MLP neurons of a small language model. Each row is named by its layer, matrix (gate and up: input weights; down: output weights) and neuron, and shows model dimensions 16-111. Each number is 500 + 50 x the weight over its row's rms, rounded and kept within 0 to 999. Numbers have three digits each. A neuron's up and down rows have the sign that makes its largest values positive.
After each neuron's rows, "fires in" lists the words (lower case) most often at its 100 highest values on Wikipedia text that the model never trained on; "fires on" lists the tokens most often at its 100 highest values on Wikipedia text that the model never trained on.

L3.gate221:564443499502413483516389507415550515485483356348494530611502561391562478503416551461525475467519524484500487481551550437456560418571464476452531474477557588509527515489544531587549468532512580470599555543563448584473523485541439435424531492486428501473489407473607425540496512525523519471
L3.up221:494462554513407491526535556477326543558447426464529539585501436552500483533466415535444562431514418438414466454529422555410537551508501526467508406405589456470508575446492489497487538390506499556505468527438512491432490498422567494521558552485501431508517455470544515467448509478568453479
L3.down221:528531409505626555501489515505455425448519496484479536428430479421478516512485547547575420523508524515431442530528588528517631489516526501541471539487508356511542528518613520495601500451510489500546377527508555551503534582577469446547521527629413592461507512502463491531491505493449529414
fires in: "the", "these"
fires on: " the", " these", " The", "The", " These"

L2.gate423:473510478572494530546448504441439459491426510492578544430527525473525558477435496501557460451535440434368557497561493575503625503508497473565434524563529534457526510400473393626505456448558492628474537467476453508501511476525544529548580540449483429465472482494533423471478567509521474474
L2.up423:441545518461520387451501500483521450544484445433468521503440500453468548481476489527440466447515410531463534529552524503430492562522403419530473514481501550410407389473456558543534504486415512535503584499496451539596540423535538536469502500447470524471444521456499471535508583585576546522
L2.down423:472355463541494507569507418545470531485568449511477557449572506439485475482430563447478528450506528521516416436483472516433500508504498477521408519479471500560501432490453475500531493475593579480594442485525471524441520522516525445497453440519512506363479566644527513589528461527456492458
fires in: "his", "daughter", "her", "additional", "traditional"
fires on: " his", "itional", "aughter", " her", "-s", " friend"

L3.gate60:472476493527494453550567556510475467408487518540616503537448554450591548526444460430550549522514518492548494443547508475525534460448529518454450520461589489451394420476542483441559440449463430469498554498614514454515493549486455551557466607513517543482435484506517443562474574567439534474
L3.up60:518496527482498534492557522422444512425491459489538478464529547517656634421423494491461477546548508528474532513484472546459484460460462427577603570506514465446466479463507437455461442557459521499533548434477379582573447544400540515485486536593506518493463471491520516569532522519508573568
L3.down60:408401475541502411543485431531400483501509527467527451364606527514499548528413545488558568532542508483517464450426519506443574441529502515526534486533480481575474474501542611463455449548592430575604477406384498482552464546428350497490498462450441511419460466446488478429500507446477448491
fires in: "s", "their", "its"
fires on: "'s", " their", " its"

L3.gate648:499558608532577545451566516532465533485478470529493472433499503486515460492482509506645460522442588571600587522533500482522473456502418498400484529572602460530504595456478516555513465503517508396537499459500542449553517470489529430457578454500560572551444463461444536475368498461519471444
L3.up648:565496531491411460546531379515510576447499510435570474440579470575516506394593490452412569464516542560607523487556537536522422443547515523486431594474448507513522552540462433367482536515487539506557553455468458496443455470563461467493419499497567505482438566408485474461392443497528507490
L3.down648:478519509520521520528480476422431411436462438534544489539477397442569594507517538479478501443394482551554407562541468470565482557563436475540447445429473513508431437524568519486469497549444468478562458384538487457523484490532419511564455478520602446474562513513534482401480562530504488522
fires in: "has", "have", "what"
fires on: " has", " have", " fun", " what"

L8.gate28:487465574589447416479486420503542520532589542542520450456493455485572530466553493492463529460438525509623559659476447538524539604496537473500521485429493522530534412465499534514495609499534503527432536584472503477493468554435510475589425459478534482578549565496546476497485532474512493459
L8.up28:515545475532489433629488487445488486501473498496456572548439500534542590416638531527529454549514576523567388475504531516555468478475490414467513435462465578529590498568490467486529578468590475422463502566573488523634508441507484473558464568436464454585472471503566481573597494538450538443
L8.down28:584414432527442403639499535532477484442532478494493480533496472491615561483599524512517467514447563507602452493554441554504472500440482439543512447408474519478500472571582464497525560445554532460502511538518496509620483485483531511544478585471526486602502462530502455530522514481579506481
fires in: "an", "animator", "anthem"
fires on: " an", " An", "n"

L9.gate576:551445505517503403629461543463528434537540476510535497443502455612494576403604538571538432515470488518478421572533456451474512563451516329559556471521536484445539495529579545391440503444481448457542553611484490466512560442489479527513474525492431485581478432557548518554525480574458406565
L9.up576:475414486472456469540510436539511504485483423442477534459470421479432504472454521449523597456517499479580557550509488514445500506477457463545502523535481532533476467450509541502431496466543588554460584445510527524568485465449454484562515449497531478559513454505604469461454522409512454574
L9.down576:492499405475512455483431537488541494467415528523541555519524512474583499438536511453504427534526560481454405496512482572592519504505581493455493493454547525564514549561471486469434502470537469502468517494464518543512483491468582485490333478479565432483521482425469487560466550494501494498
fires in: "an", "animator"
fires on: " an", " ed"

L6.gate592:529514516534518490447605470394412519502501587525425360479574564536559491522532576575503532535463578477534550509519585453529470517457452477522490500508430539475439567456535548479536492456476549479542555552503484500563571444412611440459494548533460518467538532482508501548420525359532455550
L6.up592:535519488559486486508519485473519534504593475473504563416443541508487471522501564505496484518514515475371544498531548496396502497456549513436489525423497498539466395402437458400401490525455412539516482533580505593653461500453450558508563539508517427456521461522441605536465478429431450624
L6.down592:412555453517446505484471539450593487449558531515541537470505546448534494560477436529486501570473446403518535477544511537528544496466494440422515477534471538535463513593422507523586477506483469404451523473602523535420513528441479480572480492534452482480454465436441504420378484451581486496
fires in: "will", "and", "must", "can"
fires on: " will", "ust", " and", " can", "ould"

L2.gate789:499480584457475572522439507561438456492521665486408550502567499495431489462669466530517525481573483418534477537481539628462455514466472483462520446549457539449515553460438450553523475467504486575453524468551544472602449473494629522564541456550517574509524495540604585421534487497424368488
L2.up789:518471510556457508512543469549518472541525487463509546545520468504461544375482499593503505582510547474481455411477531538452480448505471478542452483467562530457496483480512502568432565421471532467475461466593533597561489473454480562470537444514451510432589467478493566438488462448404413470
L2.down789:524509502489473585464500481426447429520433473495476442438418657525544474596423480500432498376482515412466444560492458515450507534444448501515435516614362447491501480462446485550512607440473511485480516527485523499436562505554486560389482463560495519514533473419403521541463651489423499503
fires in: "can", "did", "does", "will", "to", "could"
fires on: " can", "es", " did", " will", " to", " could"

L5.gate619:506432466533547460515485461368345480504524515506497397497496660540558490492439498521497435493515498469451505525527501495610534529507513555516387499500465481483467450475545489508575365447525586577554467421481405464616385467451391486528446592465568477537507492475508489460556589489435468536
L5.up619:554447527514599515523516511466466511502512530526497514532441563508478373506501521554537547447458455509510462569548388442520455511488541555511567479464509499496479441488516576554494454490487440510503468529509493490504461486545502598400457458482484530423440545440408533455445459494536447553
L5.down619:467439508473615581475510484488512454539613605410578498572418431519463540501488478502493434445535592568549495541520434511563460539560439442491499468553536472498591499508498615518457514560553441526459499484422516525538478507422398494434458492620454567423419529489433498446437547551512488462
fires in: "in", "of", "its"
fires on: " In", " of", "1", "In", "w", " its"

L3.gate155:556512551522534473429501481445424476473464608470433506583552490488483544512499570476543497421437479511499500458549483542525511486498488493450614448484450494450531497505463501455640503480543654429503432514537411605415505501469518455565518556420544432465540618545496532506565563535523503526
L3.up155:411518515462452484535456523514530481514470468470504419541464422518572570540409490515545556444521411491578485550484558560426505510588560552426443472527513540465455550508531469565508551555483478489561472461593568442532478565498486511552554516538479551489519577504444451465418489572492515403
L3.down155:526549503382523541396408471496475426508501476491456470586511463496524573390496529516448525501548490466551585471549518521548585579503484501502539551453630580499534542569407455426532525486513594510512550493384376537484482500474479459483379548497581514435537454428508571544387466490458527534
fires in: "san", "at", "st", "attila", "al"
fires on: " At", " San", " St", " Al", " St.", " Sant"

L8.gate800:441598485493510392527656438432546553507486433495437488531396433416463530442516546486491550460474575411422517543484505481505466486525471459491545420487527500555522464584443457465469493565542490563556413474554509527493492492555459529405465597526500492407639461498467471520513463585505492475
L8.up800:457540517522566473524539494435539550542487480481478582451470382449453486536540537576479434534506500496456506482526396516549533539477509510517536512474491573483540478597538428472477527516575474476552397645444497484531561520471594467489426475500573423524529525490461439490563564485541503529
L8.down800:472499566524501481596486573423505522484529444488536392487419472472465574491456497474568551552456482492427513400490528483490494438432511551484455438555502539544563588373497483479485425577518398488570416592495465459447488543509553516579445476486557463503498539512441517513459577506505428558
fires in: "second", "first", "third", "between", "round", "at"
fires on: " second", " first", "ond", "reen", "ound"

L2.gate665:496496561443439506453498585564490473582489455542448493589491513452529494513468542445508512470606477527433475538573472468485480524586557427519452489473545463616535434520547463543537542504561533449531431417513431516520490523488431529481434490502441593501504475557555468464514599514560486458
L2.up665:460490475535431524477547487408427446467412579538444527466551600519506481488455510537556419554474568525530494507568528527471494565453463443528598451533430529559512547521449489474520530575520451560500430528446503516433409518505510475535493537533516541540464462404416494455458544476539546581
L2.down665:528525511479489357447533460469500503472551540480502457585483523519567500522509535455572539563475555608439336546548556505532522508580595546491593623491556535518505495455541539405377451468491498528567592488486577566454460527552477403437461519530509540525526500497513482493489503496462478482
fires in: "at"
fires on: " at"

L9.gate536:587465463487442495451527469557535480575593534527532505679504507446612463551489544405395493498476441474517546444455455453489408371501597529527509553545487500557564497583470560526484523434510584515550500515542421482423546536418420393478516565454421455453517558546489515508489539597469504503
L9.up536:457577573494530463395521546507513544556403561502485495544558489498496541460523576632533389546590528567517574562587533510445515541627470461517474510498488555472470504528547505423510503528526550478474502507507409494541428614451455472474486466594554518496630587428476568500399497555483589429
L9.down536:527489509634518569533588447503530579578554555489424512531541570522461586528506530485618528523544458513540464446440572480515578527549544564473535505494386503487519529542578520518518499529528462445455557558525514518476530515642435521506529461562526457530419447503534524484543486540511528471
fires in: "at", "attila"
fires on: " at", " At"

L3.gate658:573609493450473554502490491495485547522438519378513520491527447541430440530472568516496587517503578351644496464526503475395451466482519545443486482541508488552503460421544493507493452507359505579525503473446532539523550531369490447472488551484489392528473528538566514500496491580534476480
L3.up658:471505493474516497509481517476559494486433517458465467486466469612524437608590504640504488555594484431568495531509527503456501575522474582553481519418528519504478408452476417526497414450429605466517499480399570458478508453490415509526536511557518560533504474504527455499435453591405492509
L3.down658:415518500561460536441464498512487488457479558491455469449442420541432498477523534490578460441466594455514514491522464505471528458505529544619584535411484439476614481468455420496470530464571432470440484547430384492478577501452491523524471467544473511549499615479519588532552496574606467404
fires in: "which", "who", "not", "also"
fires on: " which", " who", " not", " also"

L3.gate594:496498481473485525454593521537489540620531583450469420624477585513510509459633445529582530570437451425591501564509534583408459526432438527545421444556417495437596536408401587605541488531428510412574392537497544484442527456458518584450523506437555507449465539456510402458481559450453484499
L3.up594:543532468539562588512503503479462439561520617387461455454520534487443533570484516574591456533516522462523542532521439443528438433536461519595545500527430490479527460563489517576472492534518492531529549521511453527499517518490537485421532371421456568552488417571395456504469549438557467440
L3.down594:456490471469468335595549481476537448458542443478579538534420475520587538492545496566651492464456531588475519541512478578402477519498551556393523511459495520412455607535529487484515466485465464458565471494492477485522527557507427449530443509552416458546496506511503500536465428541485585451
fires in: "but", "while", "however", "still", "now", "like"
fires on: "ile", " but", " still", "owever,", " now", "ike"

L3.gate168:491491451498499497510525416566526508559546528581578446473428465595481573498482445551361608499475422405573509497588386523483452570472543558510544550512470500469541363456572522453471518574520522470517557520489535461493574534505571575449596562534514455469515491493554536511511416526541380525
L3.up168:518481463469492544513445411541393530595475517473512484460465531543528453514456498476424553528511533421476513584532410515488349535470496496484576473481502492484468463524529441424387534460491511444596564551542564512482514486474596539528637537478551543460501530554547538456488454531510439507
L3.down168:542563612470376473457439520392500475487488442415577477456539469506542464524491578462601494531458519447476574589485410498527458492389476482427449380520593468516509512469477505532548463557472387398502554621423512368502505443590526577566461500495530476433417366533469493505552581534503499457
fires in: "squadron", "squadrons", "record", "colorado", "ohio"
fires on: "ad", " record", "d", "io", "ut", "a"

L3.gate103:471591528505474443457581452482552563542526608561569451498531463454474517465552464447462470458528464535563483547553470436532566483496406548504517488542496538440565448461440469461495484491512568443585425521465517462568510553495491504466551508480592512491503454572490583481553558545454543452
L3.up103:474507451632570472552533454515523468538539485441467397513542482522463480509504521538586548532468534535491544488597520495556349563537470558612560530461484488485477507386482524606535513482447501488492575516437523519518499488477436494451535528432513530487508559540495493457506502567530616555
L3.down103:554504454448499487458611549461508548514475498494634400475573535529546430556515551434531519495493587501516600542464424502400502440442491485379555495549494430493512626578484525463493524554488490477450560448605435494488491413439522445565564458519568496481452534469488506533519450515530616484
fires in: "and", "but", "while"
fires on: " and", " but", " while"

L6.gate325:495488509505522468489553489443516493444493478473447497516479509512504541393539460525511515537496473508460541569442538496489557441515452488422369388499586484531471458420500521397560459480533485487535496584564398588514521377484418671529433537411503541450500508561471484514520482509449467496
L6.up325:429470522490466435548508515457597495448571489521505555568427612487508476522498542500500490465523525525568444428585442547528475528553447534597493553567543452449494602436534540427550458523553460432542498467534595472526478548516493457426473516478575523495493547459535522561483486523479504593
L6.down325:474558492327582532480569342594491446496506417571415450540584424525463654532484509513537450587576517470425568566442512472483537483582456494563555483484472469543533473474610427503486534564478531535543401457466462451462418541508457535467529525570514473532479535539519514382511533433518491559
fires in: "was", "of", "to"
fires on: " was", " of", " to"

L5.gate639:483482497514509516507471487537459552528439478498518536521493549446470587553519495434519533564546562582506481471506470615532492537486392432461570487563503529491589558410471437545524501505474494552574461491488485475522511488490562473573517441497530418574512513585408561532543463482459518478
L5.up639:539431490476573523504590469486539598470527511448548534458441553564458422469482527396488527483375536460500456551505500495576495415434565491411436498479561542423480445511551448460382500442513455464505398507569536523417550451532522475518454437500547465481452609456516485580491534547519531468
L5.down639:464572450543479479509587498441478565482543416543386526473457449517548523467448514539442474496427449516616505465515473513498553447470540508529518479524442465491468440526476451415476434442449532460497475579498471463512564483578497498513595536497512529481573556394531454489557543408558482534
fires in: "which", "that", "street", "senanayake"
fires on: " which", "ay", " that", " Street"

L9.gate796:529475503541452551554483385562424604533593570571497536552576509490583544483389463430505440529579442521465528436493612494448414548369439531424466494423451569520493535546467462541551407593475523407455459510552482533504550503508503522442449561564542513505456473525455465492501562535574587511
L9.up796:601409431477457434444512459441436483357563529602455522460485481463502565449506527500442509579512559490526617467554588499539447439486434510383550478434396462571596493468511473424545437466503550488439535531490540501484495558513448394482415429501489487604510397503508556518507522506486570533
L9.down796:538438520531450582517450517550480465457401502467391507573482515453523428510485467502435497467522539590457424451585505547519481570592527513534396401479500482491572418439500556526477503480435466435534420573462511538543469492496505442514407532500560507424536522462552520485493489562476448500
fires in: "at", "attila", "membrane"
fires on: " at", " At", "ran", "t", " st", "por"

L5.gate679:545482499522519567401502520475422547554556546556468579515628562501579472473422487447514522505554549557457463477529510490478511518510460485555456495446547400441437576413431472497501390521460556460559547450447532608566408482459394318483456583493532592519528506575503487575445492507455532575
L5.up679:549473486440457470426485515413464485541510500603453531474535555487462496577417627515588446524486549557424604487528531482489504627538445490475487375515510605455496418490544499461576618448512557599430601445426533461552541560531423464498526495513542436559505509487481516540565547630458508545
L5.down679:474530549580504490433519472636533472481575508423550579430480421527512593461472578480511410536611522546533454515660429524494468591563529436417459551509518585471467496596428496502450437455545496435527424521456492482519508525548451407575514530522526459545596525491516560564543483554437548518
fires in: "at", "attila", "double", "mixed", "joint"
fires on: " At", " at", "ix", " Mc", "oint", "ble"

L11.gate781:560446548496486339493523476542446476495472431499493542421505484616443483475496415423525482480468485524462488587454419529506476466484452437550481559539451570527486507483568540528483654421475456531409428579477502466487516517474430506551446519478515520499448534493537507404547566467409464402
L11.up781:550467577547553487548445485510522434462552471526510557487529500484525534486489529477470552518557548357568507519511478563560517483466449533442565393542495490532519384514430449525428504538552527430482519485443570490526522532478558480510481475358462443449409525438508451505441585543501515398
L11.down781:495536545466486398468532555495472472477398523420539490442533496507515478485614543540481392523523542501509477493471602511466685549496548555594537480458493481440485515518529509527454505455588577550554501487511464417545436475550443549568465456493484420536535459523511525582529405633557397518
fires in: "an"
fires on: " an", " An", "n"

L3.gate685:455528464548483525455572510562531520456493502462457516446454464414576398519462531459502550484497522695513445483474481445557494550459586552449501587494410607436517412532438581482501469464517543526458468454487496502554506560502575389516568547536354391425525466444510483532449515453504409453
L3.up685:483481484521493571475467443499507502498597497536612545570554605376507493400472585463571527483423551478487448409582538498518492424450489499470362536432587537554516472513531494493459407518514453484450523544599466514503447523520487443405509555509506489478560423523520474454432600561491541456
L3.down685:504517510558528460510587470456600531450505465504463451525564435635554562483469454468543549547439525531495454534524544495450408474632436504371531383542474507531468454511436414460511466531483525531551500526554546461471532546426421531566546505540376492460488510572445478500464468440488536554
fires in: "the", "2024", "2020"
fires on: " the", "20"

L3.gate622:514462488518573513521461459543477464520492474501495477570511536478488491505535507500438441421500483457503489503505558486429478488512400468548543416442522534566514408404442468549561426496440485435561496408523568483494573500475402414566459546523496446471445550450458468464448445450442532538
L3.up622:555461478398528545493548493497432517519526554446514614442556530453472531569536505481555513519564472521527533541450471539484535419528561456622554450397510536541445500459498438523468526478538466548489470435427663457517455503438513531433495606490467526469407518499518480585444517517450521407
L3.down622:432514510547489509584466465458536448576572478545429358520517504495576478548536612392482517501511464536493478607462530465435612478447526487482515497479502503474526437533543558440412537565440476535549556509516466469516505425504534481604519453520443477582444416447534435548516498419393524684
fires in: "on", "in", "throughout"
fires on: " on", " On", "On", "In", "out"

L9.gate850:509502567554533497492467478564541625454536521440451477524544453516577522517529545482431453408513474470521524510502515466474624488564560492460528519478516560503565502525472453530555455529432564437544457467513542519543450521523480383450385426611445482461458580434546461555505422476482414518
L9.up850:499487565521574557547517551515563522522455503451469447410592486470524560480504501502520432468506605493516459550460480640427489492548481479422490469472551569510493501469516509583503512509519568440538455543493464608618501430427521488430426632486466465657418567548498516551495458502521429516
L9.down850:415607495482554556540525522443602492423526426481466542477479482457445558602545490511441525481512508484534457408516542559478609527528462581512494462411533452545502473524520494539557541535514546513597432542514516460502462539570467527508516447693460415552471462474463468479419491460509550516
fires in: "the"
fires on: " the", "The", " The", "the", " \"The"

L3.gate610:431486507522482462413470511485454525444447523514587527498545508530527444416551478463498546558573612425568446497512467443442488573486516435545492410556413530462415547500453493549523490452592560477548446508649434596548478495501475523486475512457542510567493398552465479534442499502490479512
L3.up610:533502456452443440489432534462559487559482536532580450465489474470544524564437546478403455492537464551511515532574617449516485604451524459557584466547476526606500437502493571582534406509495558448486496593501480485476559508509519474493506531489438541509466431463529544554471515470597392600
L3.down610:424443447463469461562519525503501518507560482457421477481500530524445491502585495465520386518477426457447440475417474515442553461516487488559478497493425504482592583491507508454492571480560555516430457566666506565494501482452533517520419498473445537493439541612541547481405464545516579453
fires in: "4", "2", "5", "100", "47"
fires on: " 4", " 2", " 100", " 5", " 6"

L2.gate339:472450550536421542544509499433544509525505492519561469553562538432422559494400532473450467485512436555461530611444526469469491510446454483436551588521475517485476449469569472476438520496459465511494483531456475460436408489455483484547463541492537452559477462480522573514526472555466481450
L2.up339:520454457521511442514488489407496508409498487573566531470519502498450539492437535509466482488525550554488541466442443437559493504488497518485400495607472427411484444441525455487540404539461446467490580471584492375468425508467462492499530550530516470454478383480437458489510629494530576504
L2.down339:536488429562478464508480533462457467508516531587577448561565517495476502508432570451420490521581453523504425531451590504500504464422446506474482441551495373549525478441574522480479485611515447535478599522473442472521427577514418454441411462531369498456395483505513479584507550539550520543
fires in: "his", "her", "its", "their"
fires on: " his", " her", " its", " their"

L5.gate788:565463555567418453475584568474464560549455485565537414472557535399534497567489557549487485507522449566503529609563465501496546555499553458526492448542382555475524464457533544510460567522474606563534470533475426604615477513487505523503487520490513417521500400450521356574457556534393442531
L5.up788:493455441635481485500477514454426457452511506427523528455576495536348581455409599479414518509448452636569440439455523449430509567483492488505450562498523446500418474529447519512425540483502377551545560568533496500475544514490479528450432579497453493466522567598487471531653507560496433478
L5.down788:473497552529528418546423528484542488492462456552525475436519467472491479542511576603510447475499450493442485479462576483509576472501552455622499549427475413532475472490511470414472534538466500558528494540472508451490422556502427476448470517521496539468443509431423516530595434430477555494
fires in: "his", "its", "s", "their", "her"
fires on: " his", " its", "'s", " their", " her", "en's"

L2.gate431:475393529482515478467494472437399535513499555577396474554614568533481488455495499501517540498501526540582472443485494494559512589572503456488476497482437465514452566626482548533502496492554410535544469406523528420570454577514447631470475452558558534524443401487444425564575521510487543437
L2.up431:472466472443488469504499433453407544465379545501446534564557593523581509456507576462574585445474494543459510513475436575482408500496548438446589524585483472451430577436496478502563508468583452483498514531510605474558484512469476600579493487553502490533446476530548561550549471509497516446
L2.down431:555463524469477534468469532569426460515588484523478526398581549540495511552523434477530458532548508517527509543421524499567607415484535561405523392494430411548557440495587481555508517482543500523387466568552530477581521572494480444444574536570433555513543487514518614497506522529527585495
fires in: "railroad", "army", "war", "railway"
fires on: " Rail", " Army", " 194", " War", " East", " Air"

L3.gate52:521489533483515518561554496544548552563565580385497537407514507480439482517481440498470468480551459415570453460428469433494524580453528484488485529455574457417547479460550524476462493533419583477509513518497567564539482413438459484376552591493471563480444554518458525428486502456473542474
L3.up52:448490403534498484490494498444540535548587483534496478522478462456509459467564502470559511402478520441447547520537544447528467544557567584438440480455521450455502480462501614551462471567505539482475549519538482561595503456492561573562476575432569455540548472525491485555509523446356593552
L3.down52:375527411553483455486492575418473562510509606508456520529477455513509640487534494530511461604523547528518461556456587491495640546436538539394584525546520452469493540543498450534549535473531553475403475531510526515479475593420472501461541501580506593468402480455497428475460516561652531579
fires in: "and"
fires on: " and"

L5.gate189:502475579412525430463373480479528515532490529430415478572521478568496574480496498383601594461486606460534469429460551520524522455537486491497455476599434419528465514382536544505542517552471491466468484512467562540514577491519494455513472516494496424511467631361516547480579534473518426479
L5.up189:459485491611448528523606433454544489502433475462480495561495575532537473468532479365467522494535491399528520483516426531532511550455488582498567511482407522505510465467493488508454459480478515431597513504596484508504441488508588480527502407432396515508524518457547489639465481508393476450
L5.down189:470516434474475496544480475541393464496499462491505510575484491466470610468557623586496524507469507517571446527487533541534659444476470517532444500538461500473367501523512455496475509603510516506490562556389526515512446489480511596530571517534562492540406516466511416443491472498462449500
fires in: "which", "that", "who", "it"
fires on: " which", " that", " who", " It", "ich"

L6.gate793:518412556537487571452560552424472659442456543564451498470493480553469600556457448452469486543551502433515456450584464556567500468581408516523493555448489456489517502542530503570456502419465537441438587551442518432395502486496489492504505413499479470470439486478489440484532478509490473599
L6.up793:598451489535527567475514504504527534493463523531504560468460582442456386412550597554437435432452490501409534536469491528562507548533469530491497488490431471497571419477500562406464586564483518457435529515469472516558406597392461473591533565478489516388447513470390461524579474619521492499
L6.down793:532528469574482451457520513504598451552438418521422484498445408565530497491523476402483445464556441552473502511505458485434492471466454535628462483553459454504554386426466543499498437492504503503497502545581504553477546498503461488511553526547505517502507455547568528477570339519528526502
fires in: "total", "average", "population", "crew", "cost", "rate"
fires on: "verage", " Total", "rew", " population", " total", "ost"

L9.gate420:561516494507526520484537489493477506468434574441525439532447509552404502448463594477444401500412492483458537608437462499504436446391489477506485548436492421388479492476445453458553549484562580614476521510488470496571540481540536476545537465454484471453581414425528491543475425516522598426
L9.up420:547458411510511470542526486564564571575521549480463483519419493531579550457596491475519549540496475494594507492578511456448535458581418429462578343473575534550587444467530423496564504462375446471482575515489546510441424444593528499456456551605486544538586602482460547624541390526439525501
L9.down420:480464555444465499517484461551553492526524522524446596468511452565536558514627484528459576473533548530451518484459502489532537459485496475529565475502548500509515481542483543566513408477473514451495516569462618426480567441438483395589460486508580482403481554591542479501460488481530477442
fires in: "second", "2nd", "first", "3rd", "1st", "finals"
fires on: " 2nd", " Final", " 3rd", "ond", "th", " 1st"

L3.gate33:416471538531484492508498584451472425573438408559539481453496452463488458519499459505436525537480434555517538541389477388484498458484605524531553503399466553522473499531576507392459488468559442476499460438391419513494505467502542445398436451485607500428505556467517481409563481496453500411
L3.up33:519438501549581490504537462528537515629513455522538548514462532455439583592515517406500534502564550371532530535489473405461599542387437467472488535506542446475511459529484478489423560534483479463520546479544459504472540468475450536519581498518569428468516505527464512561563568581580450432
L3.down33:485438526504574493556528447472559471480535462499513629537531500545515560493479459539515518515494449522503454510467426576407567472534498519585459516588412429424465456508511554589444467583529510424463468516478496474529505403504530430587451510468480399485484562476510525462454448504409512520
fires in: "most", "among", "according", "n", "length", "majority"
fires on: " most", " among", "ost", " Rec", "ity", " rec"

L5.gate681:448413451541503585508460483445453511428440595413516489508548528506578559497537429495503434520508525490539535442558566488586457550536460540530490561509508533459485490590547489567481525515541490476488486525619550464568504547451444467511572555469510598569523493524455455475450511474560452459
L5.up681:557494493529460467450477408514473538498486459503443483489478543522539459529482482482469501526521541488601576508451407454537570404495547472552514546496457427506456571532526538522559494500472519496434496556467414494407467524516549486527527497574493502499491509498498415459456462553436541448
L5.down681:467523572466488530449453521427497490549494511483523532557463377513555468424560495459488478491465547505553476468585429537593546419517521534501559506459446423515456493461592558479444384498492534407548500546394483463488427568459515511443457474533461543512483482437483511468471485523535494497
fires in: "had", "have", "has", "having", "with"
fires on: " had", " have", " has", " having", " with", " With"

L3.gate678:519522598555511413506444510510459501529492435505506486562544466498567461551483573445475449624505414497472491525508514462480544472594487578531564508453535509476538414506469445612584498622489501606480459445449478540483563452576478464484438510482592450546446561482438555435476453482586519455
L3.up678:521494498462517528569485527609471441482526466498464546504531564535532575496493469422480461606465474571485544572514572508611505509502476468478567507476552494517412528429564491585560431393460549584459470512581521483591483542551459433400425606425555506451468464463496512545534541479527504442
L3.down678:472565493540480491455647462542425537550475512505550563546544525493467491475445488433419545387589576537537489469492460507425485524491484515560470495518448509561497525549502487436467542535381445438578460459429403560462478456580517447465500528577456547465454478379506458519422524514557539599
fires in: "in", "at"
fires on: " In", "In", " At"